Part of a small language model's weights: 5 heads of 64 (1 for keys and values), 518M tokens.
MLP neurons of a small language model. Each row is named by its layer, matrix (gate and up: input weights; down: output weights) and neuron, and shows model dimensions 112-239. Each number is 50 + 12 x the weight over its row's rms, rounded and kept within 0 to 99. A neuron's up and down rows have the sign that makes its largest values positive.
After each neuron's rows, "fires before" lists the tokens most often just after its 100 highest values on Wikipedia text that the model never trained on; "fires on" lists the tokens most often at its 100 highest values on Wikipedia text that the model never trained on.

L6.gate234:53 57 47 62 23 64 48 42 40 38 44 47 34 54 67 33 21 48 40 68 35 34 49 48 41 41 58 51 47 41 50 52 44 48 68 60 48 46 38 55 52 32 75 38 75 68 50 62 34 40 54 33 61 43 57 45 48 58 33 29 44 60 65 30 48 73 42 42 36 50 70 58 59 54 70 50 42 48 43 62 38 57 54 43 53 55 69 35 47 48 63 41 39 51 44 32 50 51 61 39 29 45 56 56 53 64 45 44 49 37 33 43 41 32 65 62 36 47 43 52 40 46 29 47 57 58 64 50
L6.up234:64 52 59 39 47 62 32 59 66 72 57 63 46 38 64 45 46 48 71 61 52 60 48 59 17 48 61 42 53 41 31 58 60 66 57 64 65 60 30 47 65 58 64 57 19 46 66 46 51 45 39 44 34 51 60 74 49 47 62 66 99 59 56 57 40 49 51 57 47 36 59 59 42 38 56 35 47 37 58 54 29 46 90 35 36 35 42 51 61 67 69 51 36 56 51 36 62 52 55 51 56 61 67 36 52 34 40 55 38 59 56 44 59 35 53 46 56 35 65 58 45 62 23 65 74 38 59 48
L6.down234:49 72 46 51 36 55 52 40 41 49 65 60 61 36 66 38 50 66 54 56 58 60 36 33 31 48 64 36 65 26 68 49 81 52 51 59 56 50 44 66 74 58 63 60 46 50 69 45 50 55 34 50 39 48 57 78 43 51 50 41 71 66 50 42 42 54 60 39 57 59 58 68 39 33 41 49 50 58 32 42 56 49 60 40 56 14 52 40 47 39 58 53 50 50 50 53 48 45 53 56 59 53 67 41 39 36 57 65 54 61 00 30 60 49 66 65 51 33 41 45 63 59 34 32 61 44 49 52
fires before: "-", "\n", "/"
fires on: "\n", " km", " south"

L2.gate215:69 56 47 43 34 44 59 49 60 35 45 52 44 53 58 71 46 45 43 62 34 49 60 34 38 64 82 49 59 59 51 33 32 42 47 55 55 35 46 42 37 56 50 43 44 44 60 52 43 21 73 60 32 59 49 77 76 49 34 70 50 47 53 76 30 51 56 52 62 39 32 56 55 43 51 43 49 54 24 65 73 52 45 39 67 56 45 63 65 52 56 65 48 34 60 36 39 45 30 57 56 30 37 57 48 56 61 46 68 37 44 44 36 36 36 60 36 46 47 59 49 83 56 37 44 46 80 36
L2.up215:62 62 42 57 39 57 46 38 37 55 53 56 56 63 45 67 59 45 41 64 33 49 53 50 44 66 66 56 48 62 57 48 36 40 48 47 43 45 55 46 30 52 36 41 24 43 56 55 50 39 46 35 32 45 43 60 40 53 37 62 46 28 42 41 24 53 43 58 39 62 55 50 61 54 50 65 59 59 38 43 47 51 56 51 56 60 52 46 68 29 59 55 60 30 50 58 49 68 26 46 52 47 44 69 56 85 59 37 65 37 41 54 40 49 46 59 55 42 30 53 27 74 40 32 38 40 84 66
L2.down215:60 47 57 61 53 33 33 59 46 42 62 46 41 52 34 52 45 56 42 43 60 41 31 57 40 69 54 44 41 33 68 51 53 51 53 49 67 55 63 65 68 61 41 56 49 24 27 49 40 45 33 61 50 69 30 52 50 63 71 28 56 46 58 46 53 59 60 64 46 54 49 45 33 45 37 54 47 39 71 48 56 48 55 37 32 38 62 38 69 46 36 67 52 68 45 38 50 55 47 70 47 47 50 58 33 25 56 46 30 54 00 45 69 43 47 45 39 61 50 31 54 57 55 42 63 65 50 59
fires before: "\n", "ob"
fires on: "===", "====", "yl", ")==="

L16.gate540:40 60 87 48 40 50 68 52 28 40 51 48 54 41 38 41 53 64 63 45 44 56 62 50 50 61 45 50 37 42 40 47 56 39 45 46 62 54 61 38 44 53 52 40 58 64 41 47 36 74 39 39 73 26 57 41 38 66 48 38 49 73 40 59 59 49 56 60 44 49 74 47 73 45 62 37 36 52 47 38 72 69 57 50 59 58 65 51 68 24 43 38 47 45 59 44 63 52 59 35 59 44 36 60 44 63 51 66 44 46 61 63 57 52 32 68 57 48 61 42 56 62 47 58 61 47 32 57
L16.up540:82 51 41 52 25 41 26 51 48 48 62 49 84 55 50 62 38 49 27 41 54 31 57 47 38 39 54 48 60 51 76 51 52 49 70 44 46 50 47 45 58 48 53 56 54 36 61 60 60 52 57 48 48 65 43 80 36 49 52 55 71 34 41 59 42 36 32 36 73 49 53 37 38 69 49 49 24 55 75 68 50 37 79 19 29 34 56 60 53 56 54 57 31 61 45 39 43 71 36 35 54 63 36 30 72 56 70 55 56 41 42 47 52 56 58 60 71 45 35 50 44 51 57 49 38 48 59 48
L16.down540:61 48 34 49 46 40 52 45 43 29 35 31 62 33 43 59 64 63 38 47 56 46 23 42 60 71 58 37 47 27 42 36 41 44 42 40 43 57 55 29 52 45 52 48 70 80 51 74 49 61 63 50 69 41 42 64 47 58 48 53 46 37 49 38 66 55 62 37 68 51 63 42 38 56 47 31 28 65 58 47 49 61 55 56 38 43 68 45 54 47 41 36 43 52 33 44 39 60 44 42 67 53 56 56 61 48 66 51 43 49 81 50 48 55 47 50 44 58 53 45 50 57 50 42 39 38 48 48
fires before: "\n"
fires on: "==", " =="

L6.gate799:53 53 54 51 45 51 51 54 47 47 39 64 18 35 42 54 38 57 46 43 63 91 58 45 58 46 57 62 58 58 28 63 68 40 47 51 53 32 34 34 40 57 84 49 55 41 58 43 38 50 46 45 51 53 64 41 51 45 61 44 42 71 61 63 63 52 59 40 50 28 54 62 62 39 48 33 78 38 67 48 45 57 59 20 36 62 50 46 57 56 41 39 42 26 44 35 46 37 58 50 47 68 38 42 46 32 44 56 55 55 62 35 38 71 76 54 45 25 58 54 58 55 53 52 40 46 35 57
L6.up799:53 39 61 44 34 54 44 52 57 38 42 38 52 67 48 45 51 49 30 43 63 64 46 66 48 48 44 50 43 51 36 63 56 51 61 44 66 51 25 63 50 64 33 47 70 53 59 37 50 63 47 54 88 24 48 69 24 46 59 34 42 37 48 34 45 68 38 59 55 60 43 26 51 49 51 43 41 59 60 34 28 28 32 72 36 52 62 48 65 43 51 51 59 40 34 31 68 47 20 55 80 73 53 66 46 50 56 58 55 65 36 54 70 35 48 43 39 61 51 57 46 69 56 61 44 49 29 42
L6.down799:44 52 51 57 45 51 57 50 42 62 61 32 47 38 69 52 27 52 46 41 35 64 38 51 54 59 30 54 27 49 33 50 48 48 47 50 37 43 39 41 50 64 44 54 27 55 58 63 34 48 63 56 50 55 59 63 55 49 41 47 49 57 65 61 60 38 46 48 51 38 82 67 45 55 59 40 39 40 39 55 65 39 66 63 47 66 54 49 65 32 61 38 61 73 59 50 51 31 38 29 66 38 61 51 54 56 57 66 57 70 73 81 46 50 38 32 41 46 55 40 32 43 50 70 37 67 58 41
fires before: " the", " his"
fires on: " of", " sp"

L16.gate195:49 61 58 59 52 53 27 46 62 47 54 50 37 47 34 44 83 44 60 43 45 42 54 37 40 38 35 33 49 72 51 35 59 10 45 60 53 49 54 39 44 59 48 38 56 55 46 57 57 47 47 59 51 37 52 55 63 62 56 46 57 37 54 60 52 50 54 66 50 48 47 67 43 36 50 46 30 57 36 41 75 60 58 51 60 70 62 54 27 44 47 36 40 44 67 44 44 24 56 45 35 49 42 48 48 46 65 49 60 80 46 55 53 55 65 39 54 41 60 41 47 25 45 36 73 31 53 27
L16.up195:41 57 41 56 33 77 64 44 79 65 65 60 79 46 57 66 54 46 53 62 33 43 47 66 40 16 77 74 56 40 46 35 61 58 59 48 48 82 64 53 50 55 58 33 52 75 48 51 60 57 54 51 66 58 34 51 44 56 52 40 38 46 52 50 56 57 67 62 61 50 51 45 46 61 58 59 38 49 68 49 75 65 50 47 88 50 54 37 55 45 44 61 42 67 44 33 28 56 50 45 52 49 57 53 67 70 33 48 66 43 48 47 53 61 49 44 54 46 41 56 41 64 43 39 43 54 29 55
L16.down195:43 58 57 32 46 51 37 45 56 50 41 72 48 64 64 38 84 54 44 31 66 36 30 39 68 46 40 51 56 59 61 51 59 38 69 41 41 52 50 57 46 39 62 55 46 44 65 69 50 50 63 55 66 46 51 57 33 44 43 61 58 36 69 71 37 25 61 56 45 48 55 51 59 45 52 54 23 74 64 39 63 55 39 44 78 52 52 55 53 60 54 54 41 56 57 43 47 45 65 67 43 39 63 53 66 58 59 52 45 59 06 69 51 50 73 81 39 20 59 43 61 26 52 39 77 48 36 33
fires before: ":", " ", " UTC", " 3", " 2", "–"
fires on: " |", " 3", ":", " 6", " 2"

L6.gate1410:49 72 59 58 44 52 44 44 39 67 66 68 30 50 37 52 43 50 51 38 45 48 31 57 39 48 67 28 33 57 50 63 58 41 48 42 55 61 22 54 53 65 58 50 36 47 53 63 44 50 29 67 39 66 53 81 34 53 32 42 45 29 39 61 53 52 46 27 41 57 57 46 51 41 52 42 37 43 50 43 37 35 50 42 35 51 70 35 43 43 33 46 57 38 41 53 60 57 34 41 47 78 45 69 43 89 56 58 47 54 50 36 37 46 59 65 54 34 52 33 44 55 67 58 66 38 64 48
L6.up1410:51 57 33 40 43 46 49 47 33 46 52 33 29 47 41 43 41 18 46 52 57 50 52 47 69 36 56 57 30 22 64 49 54 54 46 55 58 30 52 47 54 45 64 39 45 59 45 42 30 47 62 72 33 71 55 32 51 53 53 19 39 62 58 46 49 47 73 46 54 37 53 58 44 56 48 40 50 35 38 46 69 62 47 84 54 45 56 30 57 54 66 38 37 68 39 35 63 56 58 43 49 47 25 65 55 60 81 55 42 41 58 54 70 65 52 50 35 29 54 40 27 58 34 63 47 70 59 63
L6.down1410:69 51 51 36 41 58 45 32 48 59 60 48 48 61 46 34 51 53 34 30 47 59 31 39 57 54 48 49 52 43 34 61 50 48 65 41 39 37 43 61 59 35 42 65 58 70 64 62 34 48 50 60 73 69 53 61 42 26 64 38 59 63 32 52 46 67 63 76 70 56 65 36 56 68 81 31 38 59 47 39 62 47 37 64 46 37 52 57 73 31 72 51 58 52 50 63 33 68 36 55 40 49 72 60 55 51 69 56 35 56 59 45 53 39 61 53 65 79 40 63 76 52 52 38 63 44 51 64
fires before: "\n", " to", "ground", " in"
fires on: " =", "'s", " attempts", " came", " Back", " minutes"

L16.gate534:38 67 51 53 53 49 46 28 32 54 39 68 40 54 55 42 58 37 40 47 70 22 61 35 46 61 44 30 42 53 53 53 55 65 50 56 51 35 57 56 46 61 61 49 57 71 72 33 68 58 54 39 47 55 65 43 39 25 59 57 30 35 67 59 36 59 65 59 27 53 43 36 29 31 39 61 51 37 41 28 67 64 50 43 44 73 59 27 58 60 54 28 33 56 52 22 53 33 49 40 52 59 46 50 71 65 51 48 58 53 65 50 35 52 84 53 59 35 34 52 42 65 53 47 65 40 52 32
L16.up534:60 30 46 58 20 54 61 43 48 63 46 45 62 52 56 32 49 59 39 59 50 64 30 33 32 39 49 59 53 23 40 65 64 41 57 58 53 42 44 35 34 54 43 65 61 71 44 61 81 60 46 44 29 77 62 58 44 59 56 50 53 51 46 38 45 53 56 59 47 47 44 39 43 60 50 26 50 33 45 70 42 49 50 51 43 50 73 58 64 48 52 66 36 56 49 59 39 60 35 49 53 53 54 59 54 56 37 45 24 50 41 56 52 45 64 59 72 55 45 47 43 66 77 61 67 59 63 55
L16.down534:47 51 41 50 65 23 39 44 44 51 39 30 69 38 47 53 36 52 61 35 58 47 64 43 48 55 44 35 59 55 51 46 46 51 69 42 33 61 40 43 50 38 70 56 54 55 52 43 58 54 58 53 60 39 54 29 39 51 49 40 70 67 37 42 41 48 83 32 61 45 38 38 37 39 47 36 55 66 50 71 49 59 46 33 45 39 46 48 42 51 66 31 42 53 57 65 68 37 41 55 71 33 43 51 51 80 77 46 36 37 51 47 54 65 43 56 30 75 47 54 74 44 64 41 45 47 33 66
fires before: " the", " his", " these"
fires on: " of", " among", "ul"

L16.gate280:34 79 53 39 55 48 73 60 51 41 51 52 53 42 35 49 39 60 55 34 56 54 54 43 55 55 60 40 42 54 33 32 42 64 35 53 76 50 51 50 27 52 44 16 59 51 68 31 67 63 51 40 55 72 40 43 31 43 46 54 36 63 44 50 41 49 60 56 49 34 65 41 61 60 48 46 38 28 52 60 87 61 45 48 60 34 52 64 60 51 46 58 45 50 53 53 84 49 57 48 43 51 53 27 37 37 61 45 46 65 54 61 55 54 51 60 38 41 48 59 37 56 52 73 41 34 41 50
L16.up280:30 41 51 53 46 45 48 32 52 35 50 53 39 74 22 42 44 49 30 31 42 45 41 61 51 49 55 39 43 75 74 52 48 37 56 51 42 55 72 50 54 44 54 36 45 55 39 32 42 48 30 49 46 50 38 59 48 57 69 29 55 66 61 56 31 48 55 67 32 36 42 54 35 83 55 50 45 56 45 51 56 40 30 50 52 31 59 33 38 40 54 52 46 56 45 60 67 52 53 51 52 37 52 47 67 63 65 52 67 38 48 45 57 50 51 28 33 55 32 42 56 24 69 61 52 56 33 64
L16.down280:28 47 63 62 32 39 67 28 43 31 40 65 47 63 42 28 55 48 57 35 41 40 47 33 71 42 45 34 31 60 57 55 43 54 40 55 52 53 62 56 51 61 43 29 52 56 57 54 42 26 32 57 48 56 38 41 42 45 36 28 41 59 61 58 45 62 59 52 33 43 57 51 52 72 59 57 43 61 64 43 73 54 54 67 54 47 51 57 52 46 57 45 46 50 22 53 62 42 42 63 55 30 46 45 54 56 37 59 29 40 52 57 46 49 47 62 42 25 44 60 54 49 70 61 60 44 21 31
fires before: "\n"
fires on: "–", "==", " ==", "===", " ===", "."

L15.gate1064:64 59 53 68 38 52 81 50 53 45 54 56 32 57 43 35 76 67 66 56 52 61 59 45 55 45 44 46 64 60 55 47 67 37 29 47 48 59 44 46 40 54 71 57 44 70 43 49 40 55 32 35 47 37 36 42 35 54 56 68 41 63 67 51 58 57 52 40 59 12 65 69 46 62 56 52 56 57 64 43 45 75 49 44 65 33 52 40 51 37 47 52 49 67 49 42 53 68 31 63 37 75 60 31 46 58 46 72 68 52 56 52 50 62 57 77 61 47 50 48 41 48 50 75 53 40 55 36
L15.up1064:45 60 43 60 45 69 44 44 52 45 48 61 74 55 56 76 87 53 54 58 51 39 52 54 37 53 33 50 58 46 66 50 65 59 44 55 43 52 39 53 60 53 45 44 52 68 35 48 43 69 56 37 57 48 52 53 44 33 46 72 44 48 63 48 51 68 39 44 42 30 37 57 53 34 49 46 47 60 61 48 44 40 76 47 45 48 45 45 60 43 51 59 26 45 40 64 61 59 57 47 58 56 63 42 58 51 53 39 50 48 51 41 58 72 43 34 60 59 38 77 44 50 49 49 41 44 62 43
L15.down1064:36 58 37 57 66 35 61 81 36 46 38 40 50 33 48 66 60 35 24 60 46 66 52 44 43 59 51 57 46 19 45 60 40 53 65 38 36 48 42 40 42 57 48 46 50 51 51 56 38 49 49 46 49 62 57 55 76 46 55 35 34 31 36 47 41 32 52 36 25 67 40 44 34 48 65 63 51 47 43 48 60 54 25 38 32 60 28 53 51 53 38 31 66 41 55 56 50 53 76 29 65 32 39 57 79 48 42 33 58 42 58 62 44 52 65 61 67 38 59 73 40 49 32 40 61 56 64 27
fires before: "-", " the", "|", "\n", "omen"
fires on: "\n", " of", " .", "-", "W"

L6.gate821:59 49 56 47 69 40 49 47 71 82 37 40 51 34 32 31 63 51 56 46 60 69 53 58 52 48 44 54 42 62 29 57 47 46 56 58 70 48 26 52 35 42 68 43 62 58 45 33 77 59 59 32 63 56 65 70 64 57 47 31 35 71 50 34 58 34 52 57 49 35 49 63 33 46 34 59 76 23 68 42 56 67 56 37 45 60 21 44 56 68 35 43 14 63 36 32 60 48 69 48 69 70 50 40 49 38 26 55 44 55 42 57 75 50 69 61 55 39 31 37 50 65 53 49 49 56 41 54
L6.up821:57 60 31 23 56 61 61 44 31 61 56 29 59 49 40 50 47 57 55 58 58 39 43 60 46 63 42 47 37 57 50 64 63 48 36 41 45 56 32 43 49 49 68 51 70 50 66 45 57 56 48 50 49 47 42 63 15 70 63 27 44 52 48 35 67 42 57 27 57 56 54 39 31 53 66 61 56 60 57 62 55 48 34 64 18 61 54 52 60 57 48 40 55 42 40 42 49 49 28 47 65 64 66 48 63 54 64 60 59 46 48 42 30 49 59 42 40 42 62 37 55 47 53 49 56 47 38 32
L6.down821:44 51 69 53 64 63 54 61 46 60 59 54 62 29 58 60 44 55 42 33 57 57 49 48 41 59 49 47 50 57 46 59 53 32 49 34 65 58 47 65 47 53 30 67 33 38 55 58 44 56 60 64 56 53 54 63 48 51 77 46 63 50 51 62 43 46 38 41 28 39 66 38 59 36 67 39 41 45 69 26 68 32 41 33 51 62 60 65 55 64 32 41 53 60 23 51 53 59 81 32 55 32 47 37 62 55 78 71 53 60 51 42 56 56 54 35 69 47 44 28 47 65 41 55 58 56 44 59
fires before: " the", " his", " these"
fires on: " of"

L16.gate1570:31 76 68 75 12 22 54 38 42 37 34 63 54 48 65 40 51 67 62 60 31 58 66 43 37 56 45 24 54 67 49 30 68 69 49 47 43 51 51 60 43 64 55 57 44 51 51 54 44 66 48 56 68 47 65 64 49 60 41 66 44 69 48 65 55 48 53 46 41 43 71 40 60 45 32 53 37 61 49 44 59 57 54 37 52 56 57 51 66 29 55 44 36 59 57 29 55 58 63 48 66 69 44 37 50 61 77 62 45 45 57 50 45 45 60 77 45 56 54 46 42 55 67 79 49 46 39 23
L16.up1570:34 66 51 41 63 51 55 37 49 54 59 78 76 47 38 68 28 51 60 56 41 43 39 60 51 54 44 50 43 63 50 59 63 62 59 61 63 43 72 61 52 50 57 37 35 52 74 63 52 44 53 37 44 50 57 66 45 55 61 46 50 48 47 48 26 37 51 51 68 36 50 53 65 31 47 66 43 53 68 54 53 79 39 56 57 66 56 29 66 77 53 60 66 72 47 48 47 52 43 20 34 47 48 41 43 37 40 45 33 51 51 39 52 52 61 66 51 50 41 51 48 50 56 49 47 50 50 63
L16.down1570:36 31 52 63 40 31 50 69 59 58 58 64 45 23 64 51 51 19 45 56 44 45 46 79 51 26 39 48 53 66 39 67 71 30 59 46 44 24 53 54 67 58 71 62 32 43 72 54 46 52 66 41 47 51 24 59 42 41 66 45 49 54 53 58 41 50 57 63 62 58 39 76 40 43 41 59 53 49 57 30 64 44 38 33 47 52 51 44 54 44 69 42 67 52 31 29 55 42 53 29 47 54 52 56 53 47 34 36 54 36 24 64 40 33 54 63 52 45 41 53 36 54 48 46 55 67 41 61
fires before: "\n", "|", " |"
fires on: "==", "\n", ")", "==="

L2.gate1198:49 56 61 38 44 62 57 36 49 51 55 64 66 49 30 73 53 48 55 32 49 68 49 38 36 63 81 47 56 60 61 40 44 71 34 41 56 31 21 52 45 67 59 72 60 54 37 47 54 41 54 59 42 54 43 77 70 41 44 68 48 46 41 62 55 53 59 52 71 36 62 62 57 32 30 31 38 44 45 59 61 62 25 62 59 58 50 53 38 73 41 65 49 39 37 39 58 41 27 38 71 42 63 62 51 43 75 64 62 35 42 53 37 40 57 42 32 49 46 63 55 45 46 47 55 46 63 59
L2.up1198:53 49 38 54 30 74 38 46 44 43 44 61 63 57 29 69 52 57 67 64 25 31 56 55 29 67 55 49 40 53 61 43 47 62 43 52 48 41 49 56 51 50 37 59 43 18 30 41 49 47 33 43 49 56 49 73 41 62 58 55 41 39 59 42 64 44 47 39 56 39 63 54 56 53 42 38 40 65 56 39 83 66 48 55 39 58 68 54 38 78 60 53 45 46 51 52 34 34 45 47 54 64 42 56 52 63 63 61 71 53 52 55 52 49 28 53 59 65 25 36 37 74 40 37 36 57 84 56
L2.down1198:65 53 70 64 59 39 40 46 44 33 61 56 65 65 48 83 68 60 51 54 59 52 44 45 50 68 61 50 55 33 61 57 44 57 58 53 56 56 47 47 63 42 44 54 39 41 32 43 47 45 23 50 66 50 39 48 46 56 72 27 48 48 58 28 45 72 48 70 57 68 40 30 51 42 27 46 49 40 66 54 56 43 44 23 46 30 62 55 56 49 47 54 57 69 31 40 41 65 59 60 53 51 59 43 39 37 61 50 43 51 73 50 60 60 57 38 62 40 34 32 53 52 40 61 47 56 59 81
fires before: "\n"
fires on: "===", " ===", ")==="

L16.gate1083:53 60 52 69 49 46 35 22 52 39 41 60 58 46 49 49 56 47 68 39 43 46 69 57 33 49 42 37 53 61 38 44 23 53 46 41 54 56 43 60 38 31 47 44 38 57 73 72 45 46 39 52 37 36 49 53 29 39 70 58 26 60 53 44 38 44 39 40 65 37 64 78 46 59 52 34 45 62 61 47 62 46 42 43 58 42 47 65 50 26 46 46 57 47 69 52 57 48 37 27 49 57 58 53 59 49 47 47 57 51 60 69 66 21 45 60 45 45 23 60 50 48 50 64 51 47 44 30
L16.up1083:57 59 41 41 49 64 77 43 25 20 47 55 47 63 50 59 48 55 52 43 62 27 57 68 50 49 47 51 58 48 27 47 53 43 55 49 58 48 48 38 39 42 50 35 55 49 47 36 43 41 57 61 28 40 31 61 53 35 51 62 55 51 45 61 56 48 24 62 58 37 46 79 38 35 51 57 73 65 39 51 41 48 36 39 45 33 64 77 42 66 48 54 41 39 60 41 29 21 52 58 87 58 63 68 55 33 56 53 37 66 41 50 44 55 29 40 62 47 41 65 50 59 36 58 52 52 62 28
L16.down1083:51 52 54 47 34 43 63 65 46 66 61 40 63 46 82 60 32 60 57 33 51 53 52 49 62 63 67 52 45 35 61 44 56 65 75 70 68 51 75 46 53 57 35 55 57 57 18 62 60 65 62 64 75 41 52 59 43 33 56 29 65 53 45 68 67 43 42 80 70 49 58 32 48 53 48 39 41 52 58 59 74 53 53 39 57 37 43 39 46 44 57 48 27 54 46 40 37 68 49 69 51 44 46 71 45 32 35 50 43 48 33 65 47 45 71 55 48 46 75 43 38 69 76 53 43 57 41 67
fires before: " |", "\n"
fires on: ")", ":", "am", " more", " |", "%"

L2.gate1512:41 50 48 78 38 57 51 31 29 52 53 53 43 58 43 73 46 64 37 54 40 56 54 39 38 57 70 33 63 57 67 32 35 58 54 45 47 46 56 55 43 43 56 49 34 44 46 50 58 51 51 43 62 53 50 41 36 56 63 73 39 34 43 40 31 45 50 60 53 31 55 65 40 55 57 42 42 57 49 30 71 74 44 53 45 56 49 47 58 51 67 41 60 67 50 47 43 54 35 42 45 52 55 62 59 58 72 54 57 32 43 60 26 40 47 55 53 55 25 45 46 74 40 16 50 36 75 41
L2.up1512:43 48 56 58 49 56 68 37 38 41 51 45 50 65 41 76 43 43 54 54 47 57 51 35 37 59 71 40 69 60 59 39 48 45 45 32 60 41 53 50 34 50 60 40 35 41 37 32 57 58 61 49 62 53 53 40 50 46 56 63 48 29 32 63 40 33 45 57 55 35 48 49 48 51 50 36 33 49 50 44 65 59 32 46 43 48 54 54 68 55 59 45 55 64 58 60 46 62 42 27 56 45 53 49 71 58 62 54 62 24 58 56 33 28 48 49 45 54 34 59 35 72 37 13 49 48 85 59
L2.down1512:56 64 65 36 66 49 40 66 44 45 54 43 45 66 33 54 55 33 43 51 33 38 27 57 25 80 60 65 53 44 66 67 50 61 64 45 59 56 54 53 57 47 51 45 46 40 33 64 49 49 61 68 50 50 42 51 40 59 64 24 43 25 57 49 48 37 47 68 52 56 48 35 44 50 62 37 34 54 66 44 49 45 55 55 53 32 56 45 66 42 56 57 59 75 45 46 50 44 52 49 37 44 62 61 56 41 53 59 61 40 00 32 55 44 59 53 58 84 34 51 56 42 45 43 42 76 63 59
fires before: "\n"
fires on: "===", "==", " ===", ")==="

L16.gate1417:50 52 49 55 38 69 82 52 53 56 34 50 48 28 35 38 50 50 46 56 30 55 42 44 34 47 45 43 56 34 58 32 54 46 49 39 53 67 52 40 57 53 52 32 65 67 57 53 32 48 21 34 46 39 52 56 28 31 56 46 33 47 53 30 71 69 86 46 63 31 79 74 43 68 67 54 50 61 59 35 65 48 65 67 45 34 67 59 49 63 41 48 24 56 54 28 55 38 37 62 48 64 68 51 60 49 39 37 42 49 48 51 40 48 51 59 32 36 37 41 49 59 38 55 64 44 59 54
L16.up1417:46 31 26 25 69 61 66 39 57 56 61 29 59 59 34 51 56 40 75 63 34 43 46 67 56 68 45 67 57 50 59 38 71 35 65 39 46 46 58 50 73 43 52 42 69 39 50 30 39 54 64 41 80 47 32 49 34 50 41 51 06 64 37 54 41 56 54 55 44 46 58 63 36 50 57 53 40 60 68 72 55 69 46 65 56 41 32 38 48 42 46 56 55 68 56 61 40 58 26 52 48 34 73 48 51 38 25 44 56 53 39 33 43 39 41 54 67 47 39 57 42 74 54 65 50 57 48 49
L16.down1417:54 50 65 76 45 43 49 36 42 35 40 59 74 64 45 39 49 46 43 54 50 54 47 59 41 59 56 53 51 60 40 52 62 72 53 55 56 48 58 55 34 54 57 70 49 34 53 39 49 54 40 61 41 52 39 40 41 41 44 66 48 57 38 43 47 61 52 50 49 50 52 41 64 40 32 48 38 47 48 89 40 50 43 33 41 47 34 50 55 68 61 50 50 66 57 46 40 48 58 45 29 44 44 40 52 39 60 40 71 49 28 37 43 51 37 80 40 46 55 35 60 40 47 32 52 64 70 51
fires before: "\n", "|", "-"
fires on: "\n", ","

L6.gate656:55 53 52 80 38 54 53 44 57 55 52 60 45 47 66 34 35 52 45 74 43 47 56 63 33 51 66 52 35 60 60 34 45 69 48 75 48 62 42 54 46 36 62 53 56 57 60 60 48 41 29 49 26 44 57 71 44 59 63 74 45 47 50 34 41 63 52 49 44 36 83 69 53 57 58 29 44 52 48 52 42 65 57 47 44 57 59 52 50 43 81 37 47 55 53 29 55 47 26 60 44 44 56 63 24 63 59 27 58 30 51 49 19 39 53 54 49 36 57 48 32 79 56 43 57 39 51 52
L6.up656:67 62 45 60 33 59 51 38 46 55 57 55 59 46 67 30 32 44 68 54 56 52 60 64 37 59 70 73 54 59 46 31 51 56 61 67 54 45 46 60 53 53 71 58 48 56 59 57 46 49 22 43 35 71 55 64 61 63 57 73 63 40 52 53 44 69 49 43 34 37 53 75 46 43 41 67 41 59 53 61 45 59 66 47 32 51 68 56 74 44 67 51 33 63 46 41 57 61 33 75 52 44 65 66 32 78 63 40 49 57 59 42 52 38 44 44 50 39 50 07 40 64 58 34 54 42 52 52
L6.down656:48 71 39 55 35 42 40 40 42 46 37 50 46 38 56 39 43 50 62 50 45 50 32 49 39 52 57 62 66 44 60 46 55 47 59 51 80 49 39 62 59 61 56 61 51 39 52 42 39 52 31 52 37 50 60 59 43 49 63 39 44 41 73 41 44 61 67 45 40 64 40 57 46 40 38 51 44 56 34 67 46 36 58 55 44 48 60 57 60 47 57 51 43 61 56 57 47 44 48 68 61 44 69 56 52 44 49 49 42 56 00 26 57 32 41 49 42 55 49 32 56 45 53 34 57 52 65 53
fires before: "-", "\n"
fires on: "\n"